{"norm_place": "pre", "bias": "all", "optimizer": "muon_variant", "train_tokens": 599100000}
MLP neurons of a small language model. Each row is named by its layer, matrix (up: input weights) and neuron, and shows model dimensions 32-127. Each number is 128 + 24 x the weight over its row's rms, rounded and kept within 0 to 255. Numbers have three digits each.
A block is one neuron, or neurons of one layer that tend to fire together. After each block is what it responds to, as a language model described it from the Wikipedia text at the highest values.

L3.up159:139105141132144095128139070135143112133129131127104102117101164086147106175189136143122149116133150158130130147116118159119115109151116092093141130135095091140169109128139122122176110095125178122112129114173163113150142120140144110125117117124134069144079132165100140164103114161094106126
L3.up584:120165161087098127179156114127104138136124123112074115145136131128141095146129111139127135139113110108126148156131128105148148118122131125158119138137107113096175087127105108147155153106136093145072177082146053126117175083100143131083148102109179131146137150152109122141169150149091106110
L3.up1171:145130168129098128135136108106186156106110110103112093180083147111091142150147151151166117094098129108103106142104179117131159148093094158132117132131131130117124133119159162093149105148175143151152161125155173081144142113114123084125133140131113079164114131117125133149108121102116122104
L3.up1195:157142108143110132161121106108108108117108127119091110081155151123133095153121147116131110165130124148141142162151154110158109139145141100085128152127099110112089158116094143092157136111124127153124169128150122139099118130109126098125133192149134118100137168106141100155103118110132132139
Preposition tokens such as in, at, under, over, near, either as standalone words (in January, at all costs) or as word-openers (atmosphere, initiative, underwriter).

L7.up783:074117118144151112181190110109137142122108111092091112119114148127104147149159128115155080148128128128143138172154143126159100070127101117109127097122193143114131082112154130100135141117136132147140105116120131127153108147157103093133129132096107123146077136157093136073106164160141135117
Short early word pieces of words split into several tokens, often after an article or function word, such as in(fluences), m-id(dle), n-on(-album), un(iversity).

L5.up68:184136140143112128168161097114146106121129149106087112158112122115140101126125151130131138100131111144131114127132150119172112143137148102115109158140133109174124122156130133111136127156114098112141121103139092146130130136107087111133103140113149145123082142123129102119107132120094125110
L5.up103:136072145126127095153171119173105113165118139077146081149140176125155149107093088140128138099130127105098144179088108140143105148096175121115120075148120134122165144137151140098137131115110132137117157092128137166130114096101139111116132166172108134085136130090126113145131090154126120187
L5.up146:118106139143143110138147115137147083076166118073167141135103141144143110093134142129134152180133124106128128122132112143185114151138093099128141135065137132076126136096152086062140127150110098136136119144149151124119130110107124077145118112150151143122121146073133113130122107100139133144
L5.up173:136123152196148126133134137106131110141150129164131174088112129147143170122130148109139153155141077132128165119150149150103154152117126117081100124101153157165059140118154117152152137149165100163082126138143122116128116137142128117152143110109149184114077133147133129126150113098117126126
L5.up227:155120103133069116115137102138108110141135098124136091119093152145120109155135129134142128110099123089139155100143100099116130150147137097098147101144132196145103135120102135145149137113130174134101122162127086138087115074105154131139126141119185116127139118130126154089129093173152098128
L5.up232:125157105146155085154147131130112154132122132141148148152117131134125124098131164126161137159158137127114120131119147071095138103106126099128121146114107170123144117119126133164097155120152119139137137142135056125129074109116138122118143153166110153089128104160133108115110131147145122126
L5.up276:187092100108114124163117124140103139099116198135104150081101137086145093173117099102120130123151135174125138129127098166155108151117137092118154151130143104140148118146122128156154145127147118113136114153142097125156113127109114162153143119120118116160071107124144098122165129154120135054
L5.up394:180121124138134124127136143122132089153105155107122131063124115099131130135109154121130116147130098157115130151146136153153116122141122118115128115155159131134113131121157122114154086145115149087130127145157143118183147159135138105093116156113129154155119127155158184188141149135149152127
L5.up682:122129136089135114122128129139118168115134106098136097124137136127132086110149133163142129117124121134149159136123109177122138173105121125119119120058192146142110108145124155158119162150121164099077140121132113124117117118113122135152106124164155145108106122117112100154125153121126150150
L5.up706:144089115147104087144162150141141155096149119180123113168091145106067123152145114140120121182141096117135097117116118108114142108069114140104145100143123101075145120159156150153148153096121139101142090116103140142168117154105181147146135102108111121128093132124064102129118110131137151144
L5.up792:145127099117128072142176103125131091168124113092131119152128113125098110165137134147143160136146186139165169116084168154072184108131083137105135149120129111159131114111113128159148115147124129134102157097182111139132146161157123148135085115133119107115118150094148157111122135124121157114
L5.up928:153123100139146133125116139159151120121145142142155082130115125119082089160131088127118157167099162117096087084122144158100128084077099152147105132097140126125171122125133132116134126152159116113079169087127131126144123091135129132145131126160165171143100119166091140101124139121141123147
L5.up1328:150116135159152153097155097174131092112135132129157130115104126138106144142144117125111127137132112122142120170124144177155120114107121144100118131151151130120176143130129129131153144110111137079110105105131145135114111140183121104123094112136135127117163098149133121113106111161132090147
L5.up1391:144154138145112144101155141159140098173115157114166146116161152121134147130146131109144140116127127115109102148114096122115129107147167103121082120154149148154118121111129154100174123108128108066133123165146136112158139174154135111137173173097156157109144097122146156139106176145110149142
L5.up1392:138152135098110098136133101144138130101138132101135128172142124115131096141126150141127131145133107132129158124126106104080129128118120119133127137091089147145168171083163168160140155144140082093133101134111109130163156167164100127180102146167131115140114095086107145132136162171121109120
L5.up1455:150141133102150189097140154129133139137178121148104124140111120135124139138147125107108089118137095103101157168068112132132153125165084132114107131160130150117094153114149200111152145130168085110084149136146139097123126145146122133135096158138105144140140115149118087144168109117136114136
Word-initial "con" pieces (conditions, convert, confidence) and "in"/"In" as preposition, sentence opener, or prefix (in 1977, In addition, insists).

L7.up1149:121123125138140090096148104124136101156129124137150134127166144135087115168138148116123098109137120190141179122111168132123162113092116079160130177126105128110139179116096100110171129156101142081139102136134145102141115135099148092123140116145171113135136110172171169121095124132127147105
Commas right after the day number in full dates, mostly birth or release dates, e.g. August 24, 1956; also some date digits.

L5.up56:131156135144147140144141142121134099167116094110129166143153133119150157134161166093145112172102140149125153141087090159113144112124128116143072122080172157102125179113092109126140199145142148120139106175132129105119101123139125106109132106172173118149141143131145138132111131140110149145
L5.up83:159104165114128133098104120154146099164088118130132123132135103075131082100115149115153091120178123103098150133112186147133151129089100128135146141126136123118150137101070138167146123131111126093078139100126102117142163080116076118112168133083118094173150173138078134136144128117126121084
L5.up96:110124105121097139159156147125141145089103108151101163144155106063116093128165122115126083109120120105149172099149043126122127169166116138165070127093123165142149102114103092134096105127122084123158142125066134133112111116126101151114124165156130143099103099113134088155111140138134076176
L5.up106:151180127111136126141132128137135150111107114131130156118133081159173126132147096103170198141111084132123159105168131134126127146102153135103094128132136106153085104117140101089140164142120119135073102118116137102112136092131133114133151084139174166136083127113158108146126113099128122151
L5.up359:122148120165145147096142143135116120148118111155114121135104135097151144126158072132152121141157113163143155189093092166121149153160074132119114169130118121119126170153113112141113097122125143109149137108135076162145136165152084134126130119106168097144135099111109133119157105117113119102
L5.up672:159168126153119108123150154148128128145116112141153172142105158107141134113152140131149092130091154117109126129106070112140106090183111116142130086110149131110137157121157101170114146134126138155133127154124114097130154111105079144138161103153109098112156092116104122140127093120109130124
L5.up832:129157104154161134138131156136131144085111123115133189110122140089127165127169102130158102155158130128130153099142104119112114105138146105141134111096118097097142122106138106116138146122123120150121089109120119122139130105097141120134124152160150128171116162166136106160089157102147115084
L5.up879:138151090151107080141184156124141135130130166147117147115131151157151126139159152144100105154165154129081115103142104143130114081149115118157106107093154104142164163152127080153126099132131101134170136136163155094136103138112147148109120123094123118122147129148076134134127106132111130129
L5.up915:142112097164119087129166146106099077116138077135112168113099106138146101125125130161100117151141145181099150133114129136124201101144156117097132119119133104146177135127138175121101073137118126100100154159109104132085158147113104147077155093090106101136096148087107129128140120117145088153
L5.up1015:120126146162161130133131140144163124127119140138135172105128124166162130163155155133131121161152165135098138134140148141152098141166166106131148187130152112104166147096126138107111110141135086111119174130119161202106105115149135181138105108094131115125130095118114140147115142169128109125
L5.up1022:115124116154149086107134150140131160117133102139105145114141137138145140132138185131180113173155126104127089097124154123107103138109112156093090141119115091105104124121151117133132152129106125118147129156143154099169105112153105073149103126104111127133144151160152081128129113124153105106
L5.up1106:164121102082130125142152119150082131085098102107146171129112113130136129142123123085139101112162122122127123122096108129102111153125083096125105164135187124105124088143140142100124165138144172083125126165160129108106118139130104107149148115116114142143112125106184142121123154124143116104
L5.up1170:128140140127139105142133144107094157139171105122132101160096078138145132111125140148117110155107107104122143146160110129146112146139104159107120093108103182135139110147121121074117125143111079118105073129162159162164176156171117126114141119153111135109162137119160116126106124089128119175
L5.up1240:146072129116157094132129129123095114141128143130149141117155114145123125076130118154156127163160080134174135171113165161180131099063085142093117160153160106138114109099089119125095160121118144160113127165101145122129132130105103135115125094132130138145142175145139143123129157117078134128
L5.up1382:126142107155119118146128139140169143128119164084137134104154146140107157099133147172149129141154149127148119125142121152133136146155164137129094121146194162094099139132090117131117124151110131159133129169111146144171116106117149125104124167127108130145104104137152137126174117120098142101
L5.up1448:110152126155137093163147188130161127123149125150112136130113143176137122105125154112112059104134153122105154143109143162114134157133134147147149132069140163106156144099125134082098179114141145115083155112128108139104092092131133134121164074140166097128128104134133115134147111115133120128
Digits inside dates, mostly the day number after a month name (June 2|2|, April |6|), also the second digit of years (1|9|80s, 2|0|15).

L7.up1312:151112069154135166132113105086067122117091149121143152128111130142126188160119103137135123153131130124101065111112153075124148148089132136127135129129094108163079113125156151097104116145166099089111141142187138122117167097157148131118123125175119123094149160149098128121132148139109114120
The third digit of a four-digit number, usually a year, after the century digits such as 18 and 19, e.g. 18|9|0, 19|5|4, 20|1|1; also in large amounts such as 45,0|0|0.

L5.up141:077135137186133135144119133135137179125139134133121139117122130121131125140093123130169110151150100163122090140104101139142092165129151129140153143132109096097145105118089097132152167144072143125098123120144106124149135083132119072114171093114117095146119136135130109112109059077132119108
L5.up147:094118096132106147162140104127137137082106124141106130106140118065101126094145151153099098139114120092096137151154148088149140150147122102144139109173106108171111178156139143120100106134159142097137097159123147114124074143108124189104115112157098156162141136131153089144084103169135156119
L5.up225:108165176108143119128132139137163104129093117131107150121163148120127101176142147106158114184116079171123125124103154144126171129122147128139117112117112093145126153151103103154131175099097095097135132130122168141114124112120105120106127158120125162106099123169164082116145145118138074140
L5.up301:117102131112127100113157112131156174097126130140093122130171119119154080126160105113182117149098114136163132141138102142159109139114122156120160079138144110106091136111115156162094170100118145088111140115069115098150095128116097097126168152135138165102133130153113121152136125108128110096
L5.up494:119120151094103150131114050126119093102149106125097096138081149107124118099179122151177136107142141147139111167159118126131186140105095150166140126102071126124134120113156097136121121145091167150142157153141120123128127116112187182062139118165106167128146166119121118113096118059150124105
L5.up555:137116113129105148108057094140144146150144179123152114131117103159092143133127163117143121163144130127086090151119116114127090139149152109152128121094108123090122123139136137105139130129156094157148136144073146116156119090141146132109158136099161125120153177138124107189123163140117107105
L5.up573:150118140108081139140108093144118182095119113114120090115137098138129132137119128137105154167157163104126157141112085141186113131127112133121167123144137135151102119121108145148096133128091125142104137083073098094095112123089145121114149113129133122129129145138154168098153116152153153131
L5.up690:111149136148157123139125122101137124127089147098122116129087098158171106140114126127128130146165116103085116144074100160139100084124106144117137105110115142121104052156102107124096154108117168134145136151143128122131118143119187186173143148137112148131106128123136106140104149123150129123
L5.up708:105115122120071139145145135187161091111125137141133090150109127103135121170143166132153112145142189111141138142118122134132140178127159122111124113157122072181127149142115144152126150151089167157167086130106115104137129140101125103160124106141143136103144150097130127124064130121103085140
L5.up777:153104140082160150136154088143133145096112163083149123131135150158107102137113163120147167106120157143134139144137129139099141163123136123119123112123096114130145150149089133119138159135133094115101141105123169126151124079132155173132123161165129101130117182119123137168110126096144157112
L5.up835:077124127167175143116112081151110126145117177152095133151136123171130045109134136130180117174173131154092139139127171108176101127104105106083152140115162111133110128134105102138119110100124126132116084146144140184143119146121098148156111111127160134107123149074108129089141141142132127154
L5.up1083:110158106136121199173119120083133138097146131134155156151104118149083120108113128101123103157106135124183141126113111089140129156132157122082165118138151125128131164101110101100140150149113133148119113162145145147128152150121131110117118107119096153167160133109129073132115180098130140117
L5.up1141:125138135130131184133136098140112159148145136140123129155098143148142120104103149076134130130089128106127156140116127120129163132124191135137098117076107118141141129119134114100124142142158146194111132145148132134123127145140160148098138148161140164146163148078179108133106129125159135110
L5.up1206:117128112117118097125133114162163185085107157097128187122148152145098121144143185114123152157161129103133125133097157121138087120102123098119115104129154115098108144123130114138143099145131136140127110184117118138120095158118158159151106133167101133113148176099139125135107171123115150161
L5.up1355:110128141126129157115113152155133157146132108187152085128095118115107145127156148086142095119151131095101125141081149092123122131124143115128127144128122108192104156118134145108171118121142085121150123164101082136145136129141126140162117113151142148095120109116131164155103138164127135106
L5.up1451:134102118126122139150165102113126122107145140127118157127096113142156121125133131149135125123153089151137090140120089111101094146114128090172168118114054128114134121113086136132159153134102115074132138148105126096118154122175157106153106124147140124140145156121098117121114138090165151136
Digit tokens in the middle of multi-digit numbers, after a leading digit, e.g. the 8 in 128 kg, the 3 in 193/km², the 5 in 1853.

L3.up790:126174165125129114137117168118117123104112152141093154163159135159138114149115160113137079159143143081136151138120152167150126105131136130119115144100172143109166143107146110121095152118150152138154169176117120157152113147119125125141136129132165098143128107095174151111117098163141141114
L3.up1056:096118141156133172140150118133130113119142138139107154157132150144136155136124127146122138164150140133128065111140118151123166110084109148126139134103133119092154150107132100146120124159144125119088098142116113135122093138131129114103147110098127146182093127099086098110085130165113119145
L3.up1119:154105090142123171149135159149104158118094073160111173138081172135152106129122137100157117178146122123109125148072179126125133112143138147126137193155161117111080145109127129118126117146088149098087128153146137148111123157133155149125125090086108156142116133118150035145099147141133128085
L3.up1272:144153104136129118131155118145103155121147118166126102104130125112146123169102163128169137131121128131108132144154144152155144072121104110148151163112126121156135078125167093121089130119152146146151138142139129134108088147129105137124163109119149145141102112128116128079097130141128092111
Leading digits of the day or year number right after a month name in dates, such as March 29, December 2013, and June 1986.

L3.up200:145138120122113159121129094117171132069128143094118124119132122125066134137134123118128144144086108119130132171110061175193092138143128081142169176127159081117139103143108153122128137115157155159069135135142067117127088101145141153119138129101124160135127165134103105141167132098124106100
L3.up543:160136084141131138164131100155131178101160157066138099142090096096127124160142149142120109149115134121152116129128099126136105132170098136107151100117126128122108153064104127116079118097107144118107150118121148119121091117098124120121107171138136158088095134111137155093112114118157129159
L3.up1218:176113133143109117137130086127104144088125107058124088166109147147123116158119160121111120162133108125128134118169126111127092134133100133105123125125075105154140131080134101120075126147116149153114144121123123157146157111076131131123130163151121153131106134117137154081116140120125123137
L3.up1344:124118126121115156122176083130143124121164123132119144138082110120113136138120136127150130118126159071152159107092138121128115110152200111114106177127145137128127120164153124129106092160113117104103115095139179135129096071126105123122156155158150160122124129130119103105142115128135132151
The last single digit of a multi-digit number, as in years, areas, densities, coordinates and statistics, e.g. 198'5', 1,57'8', 9.8'5'.